From a checkpoint of a small transformer trained on Wikipedia: 17 layers.
MLP neurons of a small language model. Each row is named by its layer, matrix (down: output weights) and neuron, and shows model dimensions 256-351. Each number is 500 + 50 x the weight over its row's rms, rounded and kept within 0 to 999. Numbers have three digits each.
A block is one neuron, or neurons of one layer that tend to fire together. After each block is what it responds to, as a language model described it from the Wikipedia text at the highest values.

L9.down236:437491479527480559560455553451569418494442380476489446546518450523566458540486538550506488548505530534493533446499479501491455464384503509521527536516511433506563623411529422541505496543502538460489477599486469564552505515525489561529483542467531483492535579529596551417505573510552462542
Responds to: Clause-continuing function words

L7.down9:496523437462530464492511551417410641424510434527496519511480466491471548447489398524474451513481536412502502573543486521522461550483520460472499367441469522497526407527577348524518459409550495509525595541517580550451535518503511513509509465588580459508495497573400583505539514540461502518
L7.down293:562587523528469462607496502558495463473437531531494582523525449447483546544550433463545482461462513420504517531421506634534496530511501489472523592467513567452508515536505576450487424499492530508448502569493424465420597490425478468536474369500491460476477573581419491426534569556516520547
L7.down385:485479456486558563565471509445474542431543464521511461538503563472527523583534562560507492455606494474423451535557568542457513463565517550547440467448461500428534490517571495484507461561477554506567465585520495481463500551587492478476453643531560475611513448492462556540561520496569486463
L7.down909:527557584588447498516544571439498557471514552496507447550516491461494444425483423547392472568469440540491453552531406572508368545434470454472471515473475490458558488539541408385598472508512401508537493479448612462456514488558468483521489511568464493535447542426496462581523531557544490412
L7.down948:623532529474542380567517462478503569570492481513431448442566449457447539551541461404547549456460425438523423530542467486559518597611412564577573435446447581556501513532395465502444504536488499521517585392479498495468601524515497534412433561519634497532491460425487527594473410478435496541
L7.down1189:502474490584599503450528466520548522541523564538482511524514511455485438435540505553506504508473484547537465534523347532464527587493512510512535507536587629552455504495468507544544483429636489483503545464456554559529409586579422384534470506636555444543516493505574465403503476509534450483
L7.down1276:584431498502467547431441459519488495565513500528453554504448496418577489440533480476521518456544479516459519543543540460493485552508452480492455587481545512479556469521536577479596544480452471564547468436462516445452452463529627458460458534417489422455513494479533545513456459531487531387
L7.down1311:559532449461503530473563492484497546529526468460626506501527483482442482478453429529487474554521496467526504431522466461428469485554502495573489531603579479439520458565533441436571528425545459514374541525448545481369470522605452483388436597398475456523469436532482498524496446496505535414
Responds to: Wikitable header cells

L7.down18:523485493523475442479439452579469530474565630503448517427487583488505403497410508470559473544589458385509524447472494493440529365538376532527559521522506476526547569444485465609465568537528462525512538602524481573558492467474449546534485504554424518514530478531490515542549517527513558504
L7.down338:501471532451520512508474522670479479494439477473610512440489553480538538505415480559565447461467493527473481440435503420519495519450496535498582523537539481516476556545530544476472539496451499494564515515523493519490540471516461505435524495559518398477582474517517442475434513515482580524
L7.down379:509522512460488487495512556489425397515537536564555510433606505381594577488541483403560483606543491508622449547498544462456446535528582506432561563500528480405576517425500503524490571492408540544494487447448623533556567466423411523442551494535516487528411485493496503410513531592557543406
L7.down735:508556441507428490601484451495468507507570494490433538471499425499455582482447600398487483498546584540547476526502450456496488504542520524569508561498492417475520503514458425482506578512529497496498565492582542441528555473548473543473509534562486406539536506596479507505503563519500563508
L7.down845:498446535399540453474446501543522495525358479502538442447484537400500504621582542504524562544527523481515597490454460481469543477516495567505527526497515502503524615476460558533485561541460454429532539441521518522439420494565473497539539474475470551536541435514493526474491481495544516471
L7.down1013:505527473433538530490475526534533507418489441537491394508530565449613579586466476580575519534471561422501466567556608444459539509450494543479539491523403453473539603517549427470450521461526564536487461576514609486447515482527527514477532487512584536488524407438548436488546500540583504614
L7.down1049:506470543472515522477464457555442393438525537485573472552509497453482485398534420485558511429370484480571534542447516575455457580539527493640451540579511455463534588514544506570449571433559432486562423532498505534443494505494494530489567403536524512487496532561490543498516539526551545523
L7.down1293:503456465499525517604483572517488522398495510513376458579525514424499495482490469405446597516436595479470496444448491533474554532490540443473593582446505455462426420444522444499457432446544569555555461447571484573451488523445524512489486549463554565521436451404501546571484537561499501528
Responds to: Clause-linking connectives

L7.down105:472634545548474509456505479527497533388584524533513486530415479522426500512531455513526571465603587481593459487524500497558452455534577500529469565534539499506445479378507467440542557567431480548480498568451534533552470404617535454584548596495553531526543571506502432538481495478579457537
L7.down276:448498451507531533558487443507488568436596527470505550435497555474511489538527374499574530489542604553524412538533552554496574526514494495496434535548549557456576472517469475495499525465480422538512358497489555527447502473526576414479455476519398466541417506565415501476512491508539551436
L7.down388:521540516411473482522483405493508548398561477568566551491526552541515520547433588575490453499475531457525432546559516499497450554480534556510410479534499413503424556473497529503476557520510552505413449523550513510505579501552508571493540421442476475492493505480509505470383478478400530501
L7.down417:567402483602463527626401518490449399512534494457548471570420547514534529517564467386493486503475537457552526536468483558534498474530510421502428435514546434490471533534472538440508487534497364419533416452503517510531491507517394511571515569441436419565504454505435432419558437530523530477
L7.down954:514563414516567519411498472596472534491473549494561508456427442587585532402517438556501455516472538519505445502443507472505474592570475450541540535445589577504522505471473498475508477433511467517568476476493608548515523549481548543472541493474520491478567510478532401534477587386477556604
L7.down978:490399534434495511496494508515471542431477474509486492576479432408550557482460483578491562479523511502524548484530493637457445448580473503521615552399449513529515528447499511562452530490454507444512451418476527505494515550486509444567527525481491515503437519512433483502558447449573561488
L7.down1308:530531507453552488547494592484507480482485576431563559494519448475568539544437563430605442396419461480402463540526464426503548433474560490481443505555386447485459506533489490604493554444545510476509520532543392519546553583619555506550514543518526517484464475576429528557488525519531538472
L7.down1379:541496484425545517517388482454440416423479538507494467505558481551497572532565568553545437497421513506515436469493590508517523514405491497499470418387456450503551567461542548550430504521433558508531404520451524560462477410506432508438504502478571479531510530557384391571472588523529494488
Responds to: Possessive and temporal modifiers

L2.down392:446593516482513521535552450553495458458567475500522497518526511534468467544527519527528454500517523567501524470535485509491545465532474442488508426446496522477485449511543434493350463489534497507709393518371454455465617618555562568471508531537566558464547561469490565520512501567489570473
L2.down490:487514521488554515496509478527456538456492433511455556500560497498446392543431403390456409450440426562433454513497490412484437593465560505515537567512499551502539453591541463443477554521505451482593499369468499539509471577443487474493590497522552390511535507404516387484472469557543491502
L2.down561:554475511408485494516521550561548527425437433449531486486524463498497497525571450495500515484485509502457534547426541506529500503554394465526474496516546500471471444497548483499560506500419462515455588471381444538448567518506534576385582551484515492501564445529526469524542510479491449480
L2.down983:387534494541442528486571444570527527437444474571605474542550540591534605476490507479611575525530499553580487428510557436492574593422559519518479550462535560454551528467542580515576516516500508409483545560518486438509499532519534479492466490591485431537620563431573414466467577537545442430
L2.down1000:506460478511553484463439473458488526456638606497438576502510444502461469584521515485501467578504553395408455584365456401543422476541473558539458501438549519490478425512468452611455457413569449418510458518497487549492634485509510537501561551476537603495605555487488498492543469512535512483
L2.down1068:538537459574598568468443512461432504563453585505478503515535522578564453479508477559511445567501600468556504501404606539481675490493690505579495524528402471461524508509503515486551548501563579444543531557572581470540573425510528624547474502488407504557480458608486490525506442489457548470
L2.down1273:440579658487532540560515515512499454535459486521542497536550520448507508487442425509416617520457448464496453468509532465568551427553486458490529581469555434453496432416514534469432544527591517476442493469464478492499481425491492528464538536515479510515508468555444492534581492471535528514
L2.down1411:543515524472586459497498496466476480532489555539498440468488511545482548454486488557482516469507564521405596493514542398490498564386473486477442440441586549444484448528477472552431477513467516487571527312561491613462416493494493608498515486444611507538553510489464484592504497467544553483
Responds to: Size and height adjectives

L9.down323:480471543424487459488456491553595565485498421496494385565472461534555451469521493508516470568437535584475524523453506500563497364430514455454500514481489536506433502525586477466439519532495487480429396586382395434420498628522451483567523584495502548483456425491477585591499517505476482512
Responds to: Relative clause openers

L7.down319:452578496500413415385554492508525504457506429526468557463378481482560408474460421473482478599554425525503451512555482454535500447511515540433520509421458504456491470512452515489565480471533510508510488509481558467560555467451497485452515499450535438500494533491469414539567380563493526503
L7.down467:526561520421492496488602485519405496532443438543467517448598448654452603483395387528484515433490468476497546515416527558496534604509551483456500555461438508487509612464555471507594523587609541460555496492437580506522514440559539520566530493415475493545524482434509613485518500456508443518
L7.down827:433564535457474461537532400489539463521499492550524470553562474493415444406454386521561470472474385456528572450509528430575560491477472438411511461422592492529537435529532469508529458461511484573526579512590511511497517597506562531501551509458406517435455534525536407523481558568493533480
L7.down877:505484542469430555487483465442487448479436494579501537502534572523479492474581480537529552347602496407463439588539489548477469492586467462458514380456505503513549463474442474490520566443505461497430506454427494514382431595427568567556544479538498536554539509498528489555478552503510547484
L7.down1073:491437533413457478549479495503435505515538539556550514490574509490529460509508477427486487538465541545458517566521412470513470532510431518439526516552574504462489492483534492515405452492471466619481526528550564509524586455481474669515518449478479546433422537578481474494414422536486430472
L7.down1414:564490513500426490416552465474542446474538444464544591538496493511546445519436502577475489441469465523523536505519533483486593432506570448459507555542555508547429479386504456488485452512483527515487581449464501532508508542472502449481428555544524520442585526507515534512530440524493525496
L7.down1433:576523433552516546531516448509585446505473559555474558399426579488572519560563501464481523486516538509584476446443512376564543473551512471557574525481540477466460474497476532503465502431478482501504572491554608423578497451403563451433557507475586478470536455452536440485486517430674536425
L7.down1522:503338550478437521588513596483586509477541545472508493513519404529480535435559473400432483429504494497520479479521469461448407467449541548462481472428580537497436500520550480496517508468485524511555555508467491462446585460531551500588552567526517501516589436460479460508524471564528530550
Responds to: Mid-word name fragments

L2.down158:531487473534495433536547546545459580558541398443419433508590462498576452472440497486418510563446483470508517555473425521482463551536509510466459515516415490481464550576411503493394498437477490600510476486442492466564490466539549491507515479541551460567520451500512467475587507521499528481
L2.down447:474400541539488555485501486491488440574606500395526441434492586429499521508469582497545422490448505449505390391428510479551483438432541468396422491405540470487543508492520457517429501483516486500449440497479513434532494553387505493539475497487466454524496521528472526570528319510450540516
L2.down551:521566583547484463467396556535461496474517526426522548444533437465384407443600552607507415541540586452423490433427426544473551455486538592475482540476553529496536496442506518421503531518541536551486503425449490451510523519420466570529549550520585508505497428462439433486474531469449427481
L2.down572:454467475422527446546555525649437525531496494477497535466440503447399512417559552590445483590504515417566544445615472467555589442505555543527505512599542459540471468435420580528520516519472550485512422460500512491561487562472359519502501582540481438460512428523484489473503439505479534412
L2.down1014:563463472491625496510544455568450513368510489480490481495519471518411495509490602499603427513536517426558468470458384435426400553520486589546479474579575497404547552494561497524601499434460547494493490552595493441471512375502478469482606491466604502445484467530479481484533498489548458529
L2.down1035:384537479500420567615497503484508452565465539497500493463443506550544468497583452482527474447446508510505489578483492509543529373493483540592495502417474418515436502451569449566496539558551496499495544553403474559515601432426495487523538430551499558492415520464461504541424537492414548435
L2.down1123:479422484479573500526495481521452454561539533480493492547417589459497632580559521493438412516615482477467454446497465485498527479480566561564581479372554501408512571456505506486509426478447519462525536537537505555560580514513412426495587457530414520517495506508444542520595494459498496480
L2.down1497:497540505515453549576538432542431463543531455459408505508523448416456457609474509580529377531482529533509506442528584434441517401464452454549480401485495540499535560512501517525587433438494558465505538511583447534471503576550466414549496415475428516437454478432520590463525488521508525476
Responds to: Name-final head nouns

L9.down433:463490551489501471497520576537374500487573553469529448571598514513495456556525508487421420486510592446486489493458469450484518442457593484482484488516437472385530542578531488520501479541531558558472506385499453578485416521551521445525547391563519481421528496435442572498455544492517434512
Responds to: Possessive determiners

L2.down265:497448561441501509459339496465406483415434504516571553479450498461548491498456592500425538473432563498394442483493483528466521483477499518488520361510479538607505535494506512527615511426486451481569495509523430571570425522587559532575481507462454495520483546534425448482436524467467544504
L2.down306:413565546472576438453547512558553542454445516492542445559511548506532545376428427563570473517415426507352489579459503484495534559504484465564542402464473484436512605398501434493523557518460451521492468502489411371494476485471452540467435510570473520499450542510587533452495525433522503524
L2.down349:472409578490511549449376460487471558477525564450590448501433579459480506515534491495600474433463505537475522514453560426473506463434496472540492552416469440488545568523532435514504529502444508468513510494589350471536463555505403481421525542416551495470514568463501544429530529480464441479
L2.down1059:471424447615467549679398416493488525532432459516512556442511569434571490595532562465515525494453572531423442454543411455487576464486422458471413423518565501456476554561524461503589512456546458446463548509483463527550435541414476505500513503450491514466528505556499438533483460517465540522
L2.down1061:578514444584479487523471490528396583464515499548459476433486497469463538603528490445538562478494474504507504517495505477663543460460454502433404556485331544436499548489449562508498496416492492579376489555511403499503533490529545515410458584474552526474503451461483444573589429584477447434
L2.down1122:445448533488448415512451462483485603498558532516583572465440487467532551437433521438531483505516529504399497518541517437499409483568410612511551465485466482459505529554483498432614486514544578473510498457521415584566446495507437466555442447414524479440464520513482488541488396472436443561
L2.down1162:597389526406542549480529436507466502455488536465479452433457448471472527504502504541532495492482611524460541464433554428501475529408428538551499511503411518557535462585475406464574460463505508525528462596576422534537451512536553551434455571443564488470499567501518474602482487552487561529
L2.down1165:442490578469528499482446546527525538439435501478517481490567503429511516523526421500538537547582577494462439469489574534487504526479500559521642602384493473562510543508419489500529517579488541466440488569455486538487526537518492551565502533584518529532530553430606583522520597601570462544
Responds to: Linking prepositions and relatives

L2.down26:456357544403527514530410564530454465458546382637499557476538588538579541357470578494495529450481587434523521509529502508561504491484530499465485502510543463576542510438419554444610409516444508606525513525464572486433496499506584502401530561558563570499465570440570527512495502489571451457
L2.down34:462564535456515576510515463492484525564516486547413512534576501486565530519591496506479490579561565461555459481548444442560489514442470398555492434542434478503585448555580533577520533533441526554545462600590441360490473487484526524395501421430505463514505540481534562554537432510540463400
L2.down68:447507527528585535511499588562468405456476556524560485493464554516572449383535456500468530459488586465492552493433561448483540600489547509527529545440433384575517491386538480534489537459505414492556404445458497484529491528506451546543464503513540554477517445534472470562591605472563506560
L2.down360:492488491496568486438621438506562518504557465427402497487570491502500500494505496501552487506534592513501493576490582516606563533480542442461430460470542482474485650554412532637518487511396534515434416468501424478521531458554579516456521486484485434590468491480503428600552540545515475457
L2.down368:512596391481519480380409498510454480533603481545543487512565453543604492491515554489440513568606564467469534533574570424520556485488529495496490453592443582518544526549484503519428539458449530477461535423476432521557540560573484514533440536570391515397507529539503495535577508522446494527
L2.down550:463569503448536605441419506548594491466401577540532516467518479466485470514515471431453533529515561577532600391487540582500591563465626507468545483421512414483606535416494564508534515488469530487485409496452536478507511589443409559477446549468518549542483470492573536431478534553591507426
L2.down664:541539518483517591452504546542540573468452532369446423379535480457488503492491534543476528526509582427536423539522505564485512430582526482521470478426516525427520495442600554503467491450524489574590496499479462535420534481496498475580538515493461560490522505490610480531430489520481537416
L2.down1521:423529503455452423596428511468478546503492517436529509496476425428433559536519462507562513504571447462476551549527515536484506471449541484397405494494487494386493453566522579473491488468479494450518541473441521531483472511586475450568508415464495338464569425452507451500471527497506479438
Responds to: Word-start subword fragments

L9.down203:447388498527466450541534569493444392532524525526484409508443646455451557463472537466488525561544488547456531520509467571412571461525422537556455471560429414526472461535432453484439534516524582519418544434444582473535542435493479458479593528478470524474485577477379499601527527462545437452
Responds to: Early word-piece continuations

L7.down521:546495456631475423459413565446471486482537540484549483514440481551477548523428500469506487584538464468473571499505527479377489499512498511487472459615409491490478509523539529544524537473427451512536467472526525522492580399553540524430529553449446533515474527420473539427586451524481513541
L7.down611:440501476577591551498511539560506477579463514507459524569488527545471476509447582463484518581551476534437501449446469561444438462418423539488514471444599478547371398429537425488450555505532546532466528433564502491517448414557502510532558479486565486461496486467362548493464573486534529539
L7.down741:482505461521585528478548492486434457567513489546547442532551483480485412495516524439476466515521442447492409531621473467517519474542520522536598397436386501440541502423432419475498511585498489484452520577455401546465465463452497421540526474339505474404485533454436489489558479549555492514
L7.down972:433553495449406514467565474559525502475511598428502627518542498451535448475512511526472547422495522495506503479484497454516507500460512494486578499420526433575576550542475519528449490479564526428553569468548478597507611542502410437484546399497488499485532521508474542529457509497507513521
L7.down995:515555466481512468517499531535556529502530486479523510418464461506489506416467548520488436444552570492488576487481582509483425554518545532464563500535533447462451506529495538430461576564529495546545409466544498443625475500556603378482516611483464548439434501549498521471502443423553475522
L7.down1180:553474527538523479487470470566494472508446533555507461414454485531518574464529542479609429624476466519456460551578510500466488446468556478574517563397513452608517595444461453506512518515546543482483486493505466456554513509562410501484455510560474502596458439529445490464429481524548442460
L7.down1266:433453458474624454442552595535569518608529439552518547507491528468503479478633414600540453527550435447576529401456585494547504539607444420531486505487524547577432485551480543523463562502521490539513488480475558509459468472525436418472534447453565468516628507471510541401511549437404553602
L7.down1303:502475455475523516516534487457544421429506598486495527462481527475523483508521508546481615474477422565510463562587523528459539601531527541478539555555433442537517502384477626498465449498493506581509448582506427488473498519469479500560553449516501533538454462554442531445467405568491447514
Responds to: Second piece after initial letter

L9.down10:556490503490542529589466537485529532548517622442493546390540463338465457490566491567440479509490483544460518490436580601494524537494504566480621468531523631474541461552484468558460513531550423491426456565484497535474504501506538569450450448509499638493554510519514514493511430504543541541
Responds to: Table header cells

L9.down725:557458566570522571611582498534565484535617480505472410390541480467480496563502469438533393583454550432522545463521552541536481534501546536553529535530506521440585529464546465448478459518452559528408477510534526469508499496479483507475448548541487515543545466553478439436465389533510444592
Responds to: Mid-word vowel fragments

L7.down3:482491609452514546449517452439521628519607492446515537478537523463538420566447489442394687558554475522433555497511598484503520623535603463483443473473529472465463474593538469517469438532449475515596528468448477389478545493489555504518443552509409576502544443539464497565542422481481603586
L7.down123:467555484465484461496467460534554528514468460407520426494552653546415484519542485535455442464607469423480489561504623522517476505520530419478436545489524487510463569480514531523506530565511489579548472432456440509477542492598465557414512606439474421445459433441594412473435580547477554431
L7.down211:524493540528489535535506493490492470503495507418524542547541586533452411486478506502460585475501476476560573440421470477456525556480533503447541512441532460579467572559568534503519480475460556508396447422407426447565521450496458507498442483481519476522540569540477589555537482464449582561
L7.down374:432534547433461585524469467501422458589443468440475476509422527490416531570537470584495496507513463515594581494540529414509510449459489454391405484465514519539492471512469468406475494571445519546537474457472443480499503457606501481515514599514468442510488507487533466528475507410467538456
L7.down733:393453486463515487533455508565456506449528450467508541465450566496481409503526554436471478517505492433486463472491483489543504535524494543480486479467472390518568520467493518535378531568472506511553410524420570416506419415543503525468557493463531403449504488490445445507545478599482502468
L7.down1103:539472455482537572498489383555547599511437509537510494504405504557572443546515499457492424583518485494517553506497513454441489555521453505540497515493467407509539524490397477509457481508481580491530627529443455537455406566434582477427445496500432515623566552512532440513454448497550521546
L7.down1477:371542545388505525479501476391528531440568450476372511454499510569516433543510480544531477446471521424503555421580480456564530527522480519538493542461594439435458541533443601510575539427512411504452522472523552486469523465559518449523524393565549504470425465492527506522536488560495486431
L7.down1511:562442491528547495518546560556484547508520520491501512574637532492458563499512434526510529549431473561510469449530458504511514467491539447459512508513486510467433505521522448452464451451528436477548534513462471329523521495521404545504472494535452471454403532530543595478449466588502445460
Responds to: Degree and rank adjectives

L7.down175:405533481477529538470527504557498568465444598522475468475608536495520476513447476505480432446458487552438501410539483593399584547474521433583463421550391496412530492517521518479521430540462639478559551577448565432465502475446480518487461526452524529472475579428478448566475447498461467509
L7.down389:531476540456570528492479450506429553506518510418582481465465552454480527492460466507485568493464517472553574551467541472534536390474479409474485512506471533535537495580507429470482461521557495505451505465504401493565472477490453524583502526595491450517527556551363594525407543580551447403
L7.down576:551460422434388572534529457493480399557546499480540616503556503480530439428417475497465481518572608561453404461471410566488440519489514522591551469530548411450545459480556482515514411492485595503550513515536522518485447477471577456536522484543527549546438555472496487439487508496519487562
L7.down834:490488557477559505547471474513544565510442445484429433413486549527487417560402496501520452472601602532490558526486480412519438555542549456485528481482499461434463607483453557390528492528581380486533438571492489471481566524442546473504411412599449503463519477523411497440572516531402489490
L7.down923:520563556515498539427558541498476577439520553504415393483486529595496456443413458486440524585453461464439499516483614568500426552458404342509534518517438559524440522567478461552495519529533497502460504574490469498433475510507412472390429450476489472537480493574486539517497496461517499488
L7.down1054:604485552465468514570432548509565484591495486441491507465493522529515410572490432468501462468484566513517425588571545480463557416428497543524504493549418414399582572526527522429487476462523593520455465529556491427413434458469505551465469566497475500596515474589504432455494509566474485449
L7.down1232:561493561486447432525524556516497418565474557561521488527428464597532439472490534512499467521462488478538516494565484479425497370443535454539435498531478556422571467481601560597419422524435465439436403564505409508566497513548526486429508514482469540501510561551466537483460440516517510453
L7.down1384:537486486472347509472642524417472499573495440407487436397463528548483529515459545475481520446583538473537539513549468487488484465471595526509501435396448473538462571476495442442538412459481583512521517534485470452518563452487491493536441536495482471507456503513517516568487559487459466507
Responds to: Relative clause openers

L2.down57:506541510462426517541523510476456475485482488493576458552518474546469489533407558489597503446429549537503426547443570474544501452567505430482415587492463448433626525436546472475637552479506535554547427640541489484491484551525569558526586484508463457536625502531510496482501500437493482520
L2.down147:520457506400457536532539636502466485555532531546465536462427477528483504453536644520436498470623493570492518558580551509574513552411535540570528531469457534492451519447572493499510520572410445462524491403498501451524513516536458495523474405497572497549515550487514501552564571483599531592
L2.down191:487464555454467468529440484531584545612469481471462495616530438506534439526478513522442538436483457569430498474335487464441475558471568503518567476473491507455500543502435479510484593506532476554454508478521484481464456535440559570567492515507533385520588398476496493523440568497500539544
L2.down539:477465465443428485395472492503452453562549543475393494584613356497493572518409413506454627587453388430464554469482576529464501500494459532472487545458482606489425529489550568512532525437425503467514447463545560506539556500450598578556587531507540596549574525558466414541465439532567460541
L2.down966:534544498478595502450503588475416532477526468451490483481577428512563504557558545507531502511390560502454592428524481532450509443464557637515408448493476492449486550467578584481430555479549539545442502523590452495503484553593549578450474525479517490599439483385529532467494547532544452515
L2.down990:472498512455532558439502464487576465491575496552533488465587490432501501526531504514475456521525522458539559422481547464520476489472549519610522474454474406504502539490490466502495565524473525430413473485648535474536534511486326527472524477474533535562505505454425467499466405576513509471
L2.down1405:486490591495437569503608488554461468546463442429463491406449517446545454544546543392538479523489622517358451507456494503524493471518512495482425560484455446574443536448507506496490543512478543569523428512566402514462578556425420372570485463490452488505555532539506481512521556519515523510
L2.down1449:496553489507510499547510489569580527446511463495570493468492495389545491600457405456442541471496526533432524581524560487468504485515533529482537448508525511467484513545488469427589548509500447509550518551470595473471522490560384401472574496489480646503588552445513517513526530538467509619
Responds to: Clause-introducing conjunctions